MLP neurons of a small language model. Each row is named by its layer, matrix (down: output weights) and neuron, and shows model dimensions 229-356. Each number is 500 + 50 x the weight over its row's rms, rounded and kept within 0 to 999. Numbers have three digits each. A neuron's up and down rows have the sign that makes its largest values positive.
A block is one neuron, or neurons of one layer that tend to fire together. After each block is what it responds to, as a language model described it from the Wikipedia text at the highest values.

L4.down1296:497467584463484556636482449532474526457501508540537561572580473525500484491504530521518465514477483503477531462491420450509551557458587532525472547470497404579460518429528549399587493553455407465514534474530577607464533546559594471569503451450475487491472473447466499546592533500455389546574479560504565582563550485587527474441561496544406497531573468499468489578415466489441464500464
Description: Prepositions and verbs that introduce a degree, award or sentence in biographies, e.g. graduated with, received from, sentenced to, earned.

L3.down354:480486544461576521514547559540468531480413569366484476579484494443518466456506500470489475524524496505542480354511508478551480514512520505522468579453533514521555464446477480551504481501529500520445476393546514486425452536531476499512499516489426549528454472439464452497545510466504516449442511473533480558523489579496510555481461518449476483514569479530458446436557421515547446528469
L3.down456:527523580413386547544518483533432469530549515513513467450506487484447515465487528544616505498507528482435522650467530594532558523480438536510549491555441509524480465479445510416473370498553523500510403540509566514465512517555443433479520520617395597399482520485522457525523449502513515499509518525473517488471520486463510444581502465417488473452502465505604472547516391563464536579439
L3.down541:488563583455469509407509579452448545426434461467541417432485498535482508469541473471499485549491574404552552504487473493505515484441461530566429528502444497509489556611512448558482524417427434605553523559420579432414462448544482518461544480403445567523507439552550476503508413587551514515605509469509539586458516491449492459579504441543450505536461438489582397419547498470530519515547
L3.down1186:534513529515595562450468511466513463589484535438443406450530551526452523486537504370452503392449544526547453539507594594489464478502397480455487440437482522535604468537501531602470524496523414535542484550555625510442494498472602576501532469479440533442482476582495521475473447498458576588438505551569387480428566611493489543505540466448469543517572574537451447454530543483529476482548
Description: Closing equals signs that end wiki-style section headings such as ===Career=== or ==Subspecies===, sometimes the slash or dash joining paired terms.

L6.down85:455458569567571478547487513443453571471555544497632580614497498503468537516521487526519517453509511497524355597561565449494509517495611524547438548514526461503516477530477521507542465495478467458368559534427465498592595493484461447499505487628555539454449572536465522435407500507511565410432529471467494497487411518435496546560347517523497477537457486524494469560437521538414530554454
L6.down108:466540530450500484523572556464471570530410437459492572451549472491535579490477528508449493466437504432489473521477480590581554471457487457443500464528527573479497501562453480534499541487460436409545465522551580521467510492447508550524523518466513479583490463507520450485404434512487530374500459425557565451551628522561443426504490540558462499445543466452541402459498511553515459477523
L6.down214:478508427534459556503532571538459452470479522497539511588498506430523413452494501577464475558521490526477513441379522467574495547480531523428454507370524479416542554482375498549490523556436442597422436543480481464424669421532599471495535455487508516459469507475449525443477547499494525417496544493543470522491568488434582505510495567518447458547528447503560508449432404482490400467479
L6.down361:485445495544538534501486525491447523513394522472560423509540505457547500487391461413524454500544506485535507518567457467480498481571397447576482445463510485473520466611592424456444435469556494483477537500509330558488483485564524577475514524485496545602447510525596555517513538355414579538514557510441493435441492589529421431474503503526522529520565511435467469491456564478442481491604
L6.down507:549516447461488461475513473459446475510430523575558368497444469478400499408489545524516488518580487568537476465552525507507493509524488576469522566465467479506531475468532518533463442432519462443443527473497596605507491402515526508470475495484465426560457521520452434454450491399630529435432598523468443474519395476409557447539524524506454528419566526478519491505500532426563505487447
L6.down694:542472426577464471545569600475590473585460606534497535548526494519515590493484471429563508527486488550546579448600507588534545468523544515494518396560585392461515474536545507483473434463449468481551425425487466536389534490486457553426550574497488418441467486435481440550481475416614459439483522549536476471451508505509482475507546498504563524442495440513589556491427530420450501486508
L6.down876:558497512524531599643495542508521536504542448539479542550505502523496486529441542409500492609521539420544451608536452536402519522500551522495481440520519458479503431522440527525543488474548537468578481453483550551568396580460455499533418546433526526488510556499403491553437524439508512403415479518565513514503457555484448424599523486590596429414439407542475509440454440502545488449488
L6.down895:495532518531554486542499578495603403496433464544620449537431506554475516476472536496524526501553428436522459603520490505556481456526443461465452431580538518600469502624482437478472381508419516418557518554498509579518549550507628494507528538534441516458504556565548499542482460413575561474488538452487456589564542390478429533509456496545481566477519466445490563425486526506461479534497
L6.down938:610544500389424518413542490503453536473468471496531525460477544553624451462439489506487570543493489430516439514541547441447466487532547518463517405433529518550481494438523444456501517535440452397515494534505517462423561510506434478638430462546538535422555558526593505505518520545520457427584517554526487489435418490587486503448577468581505525525531478535488456499500470597474601529476
L6.down1172:506536493592455554541466517520532541526550428550509460541622641501532509565560600420464449487610459459501485515509546573450524524546576595508603529474482601490490459428470513505533527548485480445432551437572518522478437502429451385503395492389499542516508535489490517477466489450524494531356450483479447564528516497509552503486522553439470509535504450443454488501449513462503501486492
L6.down1330:564490510504450514582502517553441524439559493532560494512487497441400424424489513534512532436541442478509516479495519523427490572552544479529442448528450476553537476496515435380534502550580510541462547489530527542437529423519451514513449556467482444530493474559496517473526493467562434526468464663367463517490493563475512496536535546478445465411540556485476542508365376551482471504444
L6.down1335:491554468496596589501473516484430474474433529494478516494557381490573461419488515484469580557436519500556494507563519417486466519552583501483396501477545590458521403489469560513424499530567564538481569511397437479516530447472515484422428584513517547523469458443442536538448451549509575515440427592573435470452549478560508507448523539592403501545504528538510508374459445394593430498575
L6.down1422:577504473444417548542526539525540477589471441591514566528548531491489493527451490408480540491518417522510421528534498552580558574522526483505512458486609453508569460472523508475556417534481479423526530531469438525494491465410508451516444481510476411460460549610490434469483542455505475502501551536480470548607471516485497551586509543500581528539481433537515417420361494454433439493526
L6.down1441:546463473534537509493538493478504449447490507598450521516459474529433507497593504456499508478510493555472513441474450543575492570438663527511480486452519543558490471493524531585517440469445504490479463585499434502439455429511531533518472490510422495426478495562553441460552449503531499477546558504496531439474497548537499525525576492512516497550475572436391407555552517492576547463607
L6.down1481:438449478508490514456440579435517433502512552529591493501466490558431466605549444540445555484501472485497392492530459464459586494527463432469416446516573431492504428505531470512427568461506531575481433433456362519519462482470518451484508531553514490477519486467490530462530442488412513361432382489611566581508573577552491490494581468588469544484542484553571445500523488527471517454410
L6.down1645:388524542461448546570382415539471552555466558465557622466411484538439570418476587420489493537480541465510459484433511585550593595440473544524522529457457485459550515478481593444553491483490432472512614555530482515486523410459558378509596427416544462491436497531516571498523490506462453560542476419443507523508448505454449469430531501509459606483526472396568562404390512524512438443511
Description: Fires on the verb or preposition introducing a school in biographies, such as attended, graduated from, educated at, went to; weaker on other life-event words like died, return.

L3.down18:466556493442490493563660537477486577432503568533492526537477504523572543489499633423450420499439367423536437484656473492477598534512537438557545529472506494474503527552429492597557382504519461423501501506522387551534464438471554528451594477510533518464448467618514472529501559514523623501595529382416612496490500503649510495520525485500500498470550506502587525522506433541633422446440
L3.down287:623472518533443517581462542413514488476566439502488530449458466542455387449506459519446511512567495520487473474449509452460409521486550467449527519507539488566510436442553573443546593549535489495479541476521480509525541544578484537492483442411509462480440601535452537607533523478505514507494535517490550492549426543502435470488547458463468533457562557454422470528582486511589452488427
L3.down468:490446569513513435581474524563439458451441542541451584498454452565532487432454598541511555557615479544576509578492465523471412565520597568554464496420421422448527450493525474469600499462430544543549505499494548500456401520430421477556500522419480464458541523501455430573547466519486462548615446468437522473511448461451465544472511484461549521411570557598494390493566453460492460593570
L3.down835:522484457525494478503457479535476527433464497631537610492550581463521511525435529464465394543510554521534418424531533492514414622488504507507527437494497446531537503465451588479416513483516478548519459538526529542464512474449460428452445495511466453516531437581581462536454475544491459521559516510479525448524507482507488559490531546462523516451438452491469493526451380452588520445378
Description: Prepositions linking a preceding noun or number to a following noun phrase, especially of, among, near, at, during, as in one of the, among the ten teams, near his home.

L6.down64:585544505460558545411549523473480533497466493502495487472414528500496477429503468430443503566540469509488513547481525512548524593437544444448483453434417463508493472581453439521453442583523556539563429434491489465565507469585502549445440421437416503547511523507436527568509435503489602417460511528457456538556438498573462492476622442435518456479529537404476511504506479491496560514436
L6.down275:391401519509434513457530491491588528395508450443486579476560419492431492500422480489467496582560490423624456567402493499460565454422464482499467503396459407447472518465508428511515442468536494564532513565550518445586476593502571430556439536589511507519505581558461441402528502471460560494446531472513486510488490536428487580457468481460482482480522507484510536538526524448453499578417
L6.down410:449527558613529416427565495518436540540485504553465528563518446418522397519478537477418512458465492510436416460493488553516422482429435495581483521510516494524584549375536540472476568495520473601506533419521518568548516482485471546461466521535467501389559517490544493550462511607490477443379530451566514564586459472475416458579515426456443510446536505422488433505526511464458491514447
L6.down482:563480541531486484530483437496476526440444466557491572488482482474495516558538523502530521479510521498579524486549500423563484501479457452531543497413491508463447521504535552549558493497591585476521515527410564573450565584391562440573517541509559523472529530588547446442534582471502533553449500448545532463523406443409555536517459469499422438511479511457461521503560486534515515426519
L6.down521:506522454488561515573513459427511511453500487560513471492583511551519445513519519620525450482609441450521498446518542446554549506499461439536518562490393419423559492560388429489500400538513409471520542539553408446496523514493537467495485493486620584541450608431471427506506454499469537373603543581458492524417485507471499479553489544384490410421477489487525517575501533580471509418573
L6.down920:494610474603513524542513496484538480516458446458495494479579430500498533509529562519641521564392424527517527485477452483547366511433435506514543507502525537553477532448562474487500490606599530436460457590570540455518418480513450553516529400586601526486492442526461501429405500470579357502613537500529459538591514486648559564560455507465452492498456469529519516440488492381465417545439
L6.down928:488516517494525458446442569459550493525581465523557442541510567495537478558582554545483570509458361569500515443455418505467539529514410572580542531499475415552481346477532488483448492473513469493567517501459591555455498448522550498566358516560514558489507493480525474498511552550621509501487466499483468472561531525574531534542539533477505526577436571598462622538567550625438505507530
L6.down935:480507491462473473471468502432497505545514465542552459464493459526531487545553447459516505511509585515429499558485513548448471548441495522534483511490534475421464481449523421496544449451588437490490509616593573539457562454438481553459469493508589480463418445474432469449474568534486450483494447497589445496563423519468461487475500465454498409550495404539547427487535460556482556539511
L6.down1085:506522474500496455474579534527435439494479572429584464427432598456495468513511459493561419508502515523514568479550456455386495558611592549537514446543448469551479487590561507546482578412429623548457459577515418448497432404488529558552558585441576507516521545514505560508477538444411537530656477509500468543522528506510560572480505476548473526517538481470467510442535508588570541527494
L6.down1103:539503531521575495455448507487475535484424454552544714534488575479586562492527452524482501563410567430466555471522541438468427516462533493576449391457512413439524476572511493512533516499565531426492550418545533529487494428493576504515489522523485482504586543515550545471498498461539468492531466490514383508548541477468442536525508497584440462546514536481560487450488452432453458481513
L6.down1175:559445526561518479514517471433486478502447485528523520488495506490511473519470519374595520437515514366528458561514506467508562532434636517474646414611554508503598499539519517496450431583490463499531414560599543465439466526514561534448548497621439570558567529544500489492541525436492514459488564521513549603498530524369520536622474425571484465425545532473516505542556475448430498515455
L6.down1196:567510559490512515494482513498528616472449511594447453508508500471531548488502477462494465442571540480469470421519495562510442410466425521543499404544551429507428585543418586460493494408445450507472575546429516513490376506497511538497424494613498524419563527432547499434522597522501396461481412521488555533513474537489528490436533478467534496419483477407538540434479530610518432479543
L6.down1370:429451475542436489526499560558495472540485524444547551431458553480524545483563538517477552536576512428555539538473527453507509614449516660485531505556542499465461475470569533512459490529475412503423419561475436459574484478513491502557500557484557614433435551612534550466493601483509449431545466438477574533497599474515536477476462473552453459486504482530484464524453455486525519550542
L6.down1417:538387542572595528552495507482507455496577459601517438580612525410598454553592468513497494526435521456519559499515475506435602512521542576570508579481504440491492441500498482543504496501429564517500452433545526441488453527470551519521432476502445540522529545530535452559476457531491472564488505388529487491602529467458499488514535521510528488494503523422441507509596379428479533531469
L6.down1435:460520488505626553493458373459420597454550518652517519561499454491559500469546498521496461482524520398496583475524516518586556411502524412520588495456521462533454501453495518406593402493516491582536494542517581451455559535370538470476569515477453503526536521461471630537532592496496500523517473452485520454554416500497510410505439559489522549410506542485379451526490441524460494582454
L6.down1499:526469542496537537485475467538467540549505493465445545509546591451503475499501464454578459497517478428516449539478485488427592503415510493513489510484491509467491409462465517537469516530554590522648585504491536491550494489516476444473513504520467561421446394470487480496515462514561538517495572540547483511486536561567461558618539426507516527448525488396526487503405594399543512447500
Description: The final = closing a wiki section heading like == History == or ==Plot==, and sometimes the period ending an article's lead paragraph.

L4.down1301:496495526510411388476603470573588509436441542485528453595546526534578578526516487596446551526519537504576555465456455441420508545551513560508470492519470439505485548562478530509521455541519474528498480515507482531440517430456494483428478365414458557472433508466497472510477425507491538602607484597528475477466603553559494569548499501522505535431492506518520404529446512446532443558459
Description: Closing = signs of wiki section headings (==Awards==, ==Results==), and Date/Year column headers in tables, plus occasional prose "date".